{"num_hidden_layers": 13, "hidden_size": 256, "num_attention_heads": 8, "num_key_value_heads": 8, "head_dim": 32, "intermediate_size": 1024, "vocab_size": 8192, "hidden_act": "gelu", "norm": "layernorm", "norm_place": "pre", "norm_eps": 1e-05, "positions": "learned", "qk_norm": false, "attn_scale": 0.177, "bias": "all", "tie_word_embeddings": true, "parallel_block": false, "init": "normal", "init_std_qkv": 0.0142, "init_std_o": 0.00279, "init_std_up": 0.0142, "init_std_down": 0.00279, "optimizer": "adamw", "learning_rate": 0.00108, "lr_mult_qkv": 0.7, "beta1": 0.9, "beta2": 0.95, "lr_head": 0.00777, "max_grad_norm": 1.0, "warmup_steps": 387, "schedule": "wsd", "decay_fraction": 0.287, "decay_shape": "linear", "final_lr_fraction": 0.1, "batch_tokens": 32768, "max_seq_len": 1024, "doc_mask": false, "train_tokens": 292900000, "max_steps": 8939, "dataset": "wikipedia_en"}
MLP neurons of a small language model. Each row is named by its layer, matrix (up: input weights; down: output weights) and neuron, and shows model dimensions 0-255. Each number is 128 + 32 x the weight over its row's rms, rounded and kept within 0 to 255. Numbers have three digits each.
After each neuron's rows, "raises" lists the tokens whose logits its output raises most directly, leaving later layers aside.

L3.up851:098054101147134185205105054125135139155184159125141116126165118167109157142166115131117171146109119092119098146150147136121118136116160164109126180059095097131121102130113064131104124109170143108160142150154108128103165134100192200112171163168126098105102145115186087143110166081139115149088170148163083133187154133127091088168080161109151144143115103086172144104132151094142107146090150200138124119118116147134130165106191143154104168147126079153109110135065107110169168074132135138193138096146123150111163130088146141109118143095128110119208135096152158130125147143124122157186116200113131186106130119074101100118100126135133097144088042091065087120156153076059132112069114134070160113198160161139144161175070128167145080148140152138116064150124137155179130168079093
L3.down851:111158167123174088116076219086133150135133088088138117162125115119064092099102193102113152159125117115105147160061121084118147132108142133105087112136142091150158137062143146163131072115182105113078097109103112113071183091131166055139109195138072159143078140105149119100141158178104068155100112122201078160127150079104117132116156088144099082123156089174112111141132182092129187127134123120180130097124155121096158152120103153118133117106198152159184083137087088140111106135136115160154120137150132172182154195126091211090089126143165109172067164107142097147099120124089119146171099100152149143090146119060123181123074103143107136136130159174063152165114126133085159109117124125135122128160135142162132102136160143139098089168086124153117082145104177157176180161121190
raises: ")", "]", "\")", "):", "”"

L3.up605:110048112180165142141124112107114122134174167123075133118099127142106196087120170119122175138200120109149097110107133099097080139078101210139126146072098088140134140129192110168110106132178140055168184152164122133133143102159152160051071096171131065172138116109175137164056138138119092169089155178201130116146099141154123122187112159105150153048116092131117151124159139105084119142131123185120122182127162163127128121109144146141113150108109106090119114154116101110133212136124129163128119130130132120116123099140123098187129116095125146154112149115145050122132146156192106160157045223152157133100187125127130024099117130173127135122145163113115125144157127078159082132126114126144123134172120128140120143138134146112152127103111148158113102137054069152155189191112137
L3.down605:133162153145147128117091180138137133155091110116141172121119136107126155178127137135114085060071131094101184168075102106190143138110154139148142073168117120182149149070130126075129076120104127122103115157038122099036196111194153137154156175127099173140094114109123136061149131131108103087140137098072144124163135170134101165075127089095086107133123124163120112129110133127179130113169106077177140147098059158083137214106097125119140152104122205164132112146121165162155069131155096082116140139183135144154086139132131175155076163190165116131120141103161121159122111079085144126177141104129160133118113149114130230137141104105085094121130161133127183157144108161087166106070114053088106100139110141095085143175153075166111126157080123097121112132170165142121152121139164
raises: "\")", "”", "Album", "Note", "===="

L10.up614:159125165162089110184114139056064106177099113151125150127139143103094159083107171096082060161177141122162143141124133072128113031150091132104128155139147121083129160141150134136126114138157157121109226141211135097074173097109192203052116150124140211111149162091129110145100130155125151120093143070125128121125202118167106135101096119096149143124110174129095131117099177141093118122164086116083159086136140052122137107083102118123129066149107118111135118164127108162160137160153134158121169106163058120146095155031152089115094119144107076111109197113101185156174118144087132147185090116156126068109153113151117133170132140070096127132169099134136162104135149114156134139127177191096157132133127174081153124159098129169096110126121134140100131134164108161162141130152112
L10.down614:164101103126158127102173100207142153183137100113153104135152110110167113138149010145146165124142151103111112158160104164097079076150181138150129103109072123150087124162075165173093103098141145176092125112120120139172120103130097072153095102069184151118095153156101153104101098160075120167144070107128093133083154068109172156187142142127096149131107141170134144151152150114130105069109130092104083127137143183091131066049198087172162129148126093126125123122161093089135150135134149113140186123162131145133126129130127121093133086141136158088162117070188073103139117127141135086159149073161104108110111187027112129128111119207140105157113105153095139128146095150154136157076105160158069146189095131189060141131158151135146132177108140095144109160142137185121120145131146
raises: "sion", "aged", "age", "et", "ism"

L9.up775:107153135095146148214109097085042112159138087097119114162105127101190104172113141201159141083115171132116093089097083133117176147138143041076120099122128128120212132152089129119119145132160128146103107152103080139130113165140162153131163166142130153115174139135143153197095152166085100093129094089114099121158137125153097073160094103116134130139066178113091207110096172139132138141102127151112138126087106061146177132153149172105083088183117116147093137124111130116188098133116149081111140082148098145107101118116085074153165124071131172156053154113076160136192127158158146169122074112118158132142137184143121134090193146115080101145198129145145119162087109174120156137130093140125162158107118130088188112155155092210165150133068153139109141154105131126160088118113082
L9.down775:186094065078115094102174138130112144135113114131121149109127122133075121091149091073091179142094107137139120175136172177097101042155104125109132121112145097117111129048159125166122135151079167133132123142147148117155132142123067134162198122158136103146115136166148186135148179118136086143135152086063107099112153133126131115083138174114105107107109141140148101109123116112194216078193131039122113154146194126165133111106150118196152083120132112189132120096104100108131105106169134109126120180084106104093129125113182150090138095107083105145147153071191170089104152091148132141122163137144140094173125191127114109153127189144214128114123126183086151137158165103131143155068139138129092122145088181096135098045114108164095126095153146168176130165131106090140195090112190
raises: "back", "ed", "ment", "ing", "ence"

L7.up350:146144114137147107111144072115083100189135142160067091126115143134104100098126117156148090104106101202112074128116131137108150158193114150175152073148114178055158086131116080129077152139145121135104143135119053103173181175155158174131131207165081170147118205138140124173148130109133148158119120096124168173139134083076109063122124142118163138125176120103159227106084066150180079142153082129112149151115150125080164143114125078134153138181051107082127143096143130151122135103088164113105130103140127135144095109185095059161165101145147176058126123111133112103152167128077120148161071092146141080143135173159141143157171106138114110132134173113217129086121130168125105054104121161133123121136145139085179127154079100179144163122106164105135112162126166115147128102106108
L7.down350:132111161136148101138166178111153145147126132103159131106104108123117142142176078132109175133094114098143174092071069131113125151127108138158128097036160142087076117155128147198117133159134132150155144141113114100121114101141093126108041025183133099177106089156153138120128114132097109106173119145102064105150172130120151152125188110105078102064123138113127110139135135079118166171099081122166155112145131194150151135199147127098142098077155116132110141118151123100157227096186111110140142124175123146120177093095173131126119120069104150197144091185171142148113142083155078093113089159136091109147166190128080109129124152130064129159189054145121168174110132117124155154151144101145091147167104139139093135157176168096107062136131125158124163066103073102076146114162163
raises: "ice", "o", "e", "m", "gate"

L8.up820:201132060206146128106141127167054079150142168124145170102147172141098119154097115102119148069124143138098134144154190127059138077135201129117114144162134081161140198142104161122150140134057133130111165105103125151146129144111130164128128097139120118097097111150081077146158127157058084087153142137096155085140120132104041200087152139167130149151172143124145147131114139171069128109116156148150127128059153180152107102120078089123090091149122092162128150134127108109160159096142097083165170140140157162035089176155197120113096135171080104155150094097141111171158163130156131196130124119140099137170144169150116115112137135130111096117136116115139103180120190143106079072117177109097167107136106106101144153143063179137110132163121087149074150096138148114058116108193105
L8.down820:124122163144156087144101114092148154138115102177131077131058145107207152093133138179143135099109120137174119077132062097134158147085035147129141130076108148106188100135150099146106108167246139122126114172097139158143178093135150098119136150127099098135111144112209160087158139143142186118139144124182121124076122094116152103157103126125176094115088167149125114141092125114194119121143155101147069094147125077105141109096147160111085211122172148102116071131110123153152105110089144138057089125052150080162147110153162124146148097142142127141125102255135123019142136121126119116121117169125117171142103115147116132135106142124143067175163102144121122102102106136118176160132137124155114180145167133173100126101140104164188115117161129122160050151135112156141110122082133
raises: ").", ".", ";", " resulting", ");"

L3.up478:099099107136155097137159107071106117174149135121086118107060137119107177093127107120074196159189116174148056104159184141063101133116114153100144154104112117121127134167153123149120163171155129132179170102186092123202125088111098112100121108154166075160158151138131164161110121154150112139110152190173091131120079143115131121243145210126135177095144132126111170125144152124022157134123116127075092160159202188133133069082142148137083137114147118102087137121115118103110163183136153182109124101120152132114186133130134100143159077130115158161103192111113140126132127116155100139122066131123150119128134128128108024124096160138138139134165133108174088107102174066144085128134115148186112127110177119147150125119105164072159137099154127155128160130042136141142119155095174
L3.down478:155148129126116184116110182160141145070108116141144137178179159120149096150103122109191081053062136071102194174080082104158131109135143127132134091167127137150119105133115135122131084099101105128118090157075156159039167162142148161170149148122088138095129122121115076107130129142127109159150125050039178135158173116163118154052131090117102094144086110106141103137132114153199089092179121142145156131110091096110122185176108088101129139144146149145181117143136162133190127115121108075150108157127108165164082127123112135146131197165164094046155087165133091126125150128111164124132141132129111144134139127147127209138156095115121156136102163138096137161177109166108112145109140115034148120105060159130079145146151054202088101164107129120123090143209114126095118105155118
raises: "|", "===", " ===", "\")", "\n"

L9.up820:104216124140104114125148138097098123080148151113089123101066182116163127106117134159162162157115164133087178073127153176123124108164130151167107141187157113097139150136209132108085117090130090162094129099091138099131148195106153143124129155127130133188166102098217162091115100072167167179187176103173054055105057142115118093077112124107094121103095149181163134084107156086108121084102137098145177174194140158153095170102152133132125143140136130124139127139075177123095092139113154119122124139120140078089081109068149139128137114161087131166150078150116146135105152102143108090168129133094113117063139103125139102113100158102174126153179110115146104143167119075095172093142161146112113071140186137090177121097133110088212127077144160133172101059119121161148121170120132
L9.down820:117063130103102150142095111175173176138116133151112142122178132099115126137147143099106082147138148127175082150116129077132146144089133080129156126091140120160091078145080105101133112106120164099163132150147119126112106097136122127117124142130163115127115160126046092151141085160113090067099096158119165163160141130156150156154183140135141135138151087133087155147175143155116103170112100191141121114086082094117177148152124135153123118141105103147102117096171032111181120114167146136102184117233107130155144122205119146114145135093158126104095152000141151164116104147125104123116116113137158133166128104125136155141148115161099124127096139173156115122131110153174099149131100102163131189106101076182087128127168146179036108190111119113055146132154138135103150076122114
raises: " ===", "===", " years", "una", "dan"

L10.up725:094126073112145173144172124164164148086089095128100101113118067135163155144171131110147184164156161164064109149135118138118148137115113103188054154106109144122147145070098155152198117125154097194119113095122093070150126153179117131170119174105102171073082148113078122158144122131165175154162154056214076148179080046163134093087116198104128158076107130133098133102094194160129100205133104147106135126134114068114131150142151095161109152201097217109135141141076133168095064181140117136121133116143091124090131110155130153129126181154100194142085169112138119111091139089110118121116108125137089093066126153143147192099149136160132132133134147117128095081168122175116124081108120147099181156118098098114140123164112147097151157174149089161101138131139094135103117115120118
L10.down725:127117097123107117090150153146125139140092107127164128171161150140117141179090175171170140076073109149191126176142144143074083078083185122154176084110130057130078088143118138115090093162104148174130155109125120193090123150069062140083191093176126118163092102118114197130153154154106047111103144125032183136167108126122127087184122110116104159117181129146208149137106168124189104085061102093159136104110089116099117149135126137186121105045148079163140110139162121192093178104157122148106138131029088108113105132142191137142175102113086154149141112179094144075151146134118179169129104136129116161136121147148072123140133154115155140100152153148142091149132076122140111136133083138142114076166162159141103153110095127139109105124126153145154103147155143116126108084127155
raises: "ent", "ers", "ing", "able", "ed"

L10.up768:152146109150119156128196109179147134141145109097106164153092136108123170133165104184112172144098151123127129138154093181195091213145126130151130124160120089065162155115193079163126131220138096130059075111121145111081104125150152171125137118122133163119149147203083110094131122142101117120110161150195114084127120098111109083103070071087134159125142135143093128137141113145075151166212173039138148160164145175086121139095146122134077135146135124064134149154150174133098176092146097116091094147114140092104089148169138149124126143163066130106163072119109150108125155149116185064121045116131154114158158138121135144168130165152147188065201090125095121129145135149131127146087132180083115088137120142119111102104058137094129122052094142129082153132119153099166106104159120
L10.down768:107110175119123096138083150092130113134150177178159117103147119170121139121097164098142089098148137128122107126120181094086170034093110112112121141120130130169073098153072123127130118052121160143176170123158118134193114113121114075147121153127186087153080098115179108151135147109133136115151143144070134158098149149120174154157192176156150116131126124140156112109141119143127114109025093192094129146099113118191133110149115144119157099129161099177087086108112041132136109138152184122169206126083105125098125116074134158173132119119159148140121136186160113162115099112126107172130166111110079114111117077103108115107115127136060127185045202115213155145141121110124129068213147044139134126088161088129129175146172117138116117197123088139164108120121117150105163109084126
raises: ",", " and", " &", " or", "use"

L10.up125:133074152156122106176185124171122136163117161196154109182122128130143128098085156147129134112173134153166078102110164142146157101195081094121094154125148099085144152169157142155114148060103167084109154163169120145142109147162173095118107129110089181127113134090138132154114182115104127150100199104160074089138160107111094120103114137134195134089128155177061149090075157108123091095149149097118142142067110105099140118162131185131141140172121197143111171123093119126193169139153174110110120139175080115137121099087110125146135158121129134076091107094065125175178132080104146091141155132103078105133143129196134121183146113091107105150115147117141109043102127141094125091182099143136147180197106127063168082167133089157156147090070170196109117078119116105182128114084070
L10.down125:152148090136127101167089146165090162108191108093088155070141140128095187138140117128162111106112137101094111179091121128115112065139183148116066124155143118160116136105113177111130150178200107107120108143174104116098166165217129146118115103127117125124121096157120163096175083224147120163107103183135136166124133080186143147138149106168148150137175109152153123135174133097166107134144135145136114163105176161096133115110143069163153177109113121150133136143140167078090140124094149062166134111101089092162109148109151155126083091108178143094191171080176139145138116114143048095126167116077165075078066154186087169118123176172123136090125112166151098093141093097070107066113156144106088111125120080165129167068137105134216121134110121106117118163101096089077087113092122
raises: "aged", "age", "rise", "rated", "aging"

L10.up994:165146165130091131187154145077092081100128132176192130180098165136140102108140148168154113146176120134128116138185158120142139145124148156148094105130143114138172172139169159100128119140134111135089119152078122228139191175165136143078094121111189142093160080093122053112146109063133159148135120123147158126076110148089126159118174158105149198150139143154126117114077081154139122117133116183052142143110129174121165110157056124128124105134050092109069095107154129145110101092101157152150090072180105085144104100099120120185134143126143151148121087098132130107134129137169174137144101133104085087123172115168126127129103138137121139095151053113107115108130170103152163108189212138128159135125112134156150180128151125133087125121087148201083098170198172226107083118108079
L10.down994:146145135096114124146139137125172104118112083113153133134167123149161176116180134136055114106172120117192125087111143162146142138105114181103081123127054143137108154110151174171105122109195117070081101092139098077158145154184131102129138120138106094148102098116172108077095145118131099165126131158140090076000117122167097091090125125136162100118105174146167125182160143088168115122152090114179117154096151139093158133153086168134101099094076216095146114172056120134103120140177114126126137108156109176165121124150168154145131119124144154136078157099131110128095057150088116099104163115120131133147093113145133140133162101081144102201099134127141130162074102148128146168070096101144117138187153125141184083171168084156098140103131129137117093183116146207181077176111171
raises: ")", ";", " |", ".", "\""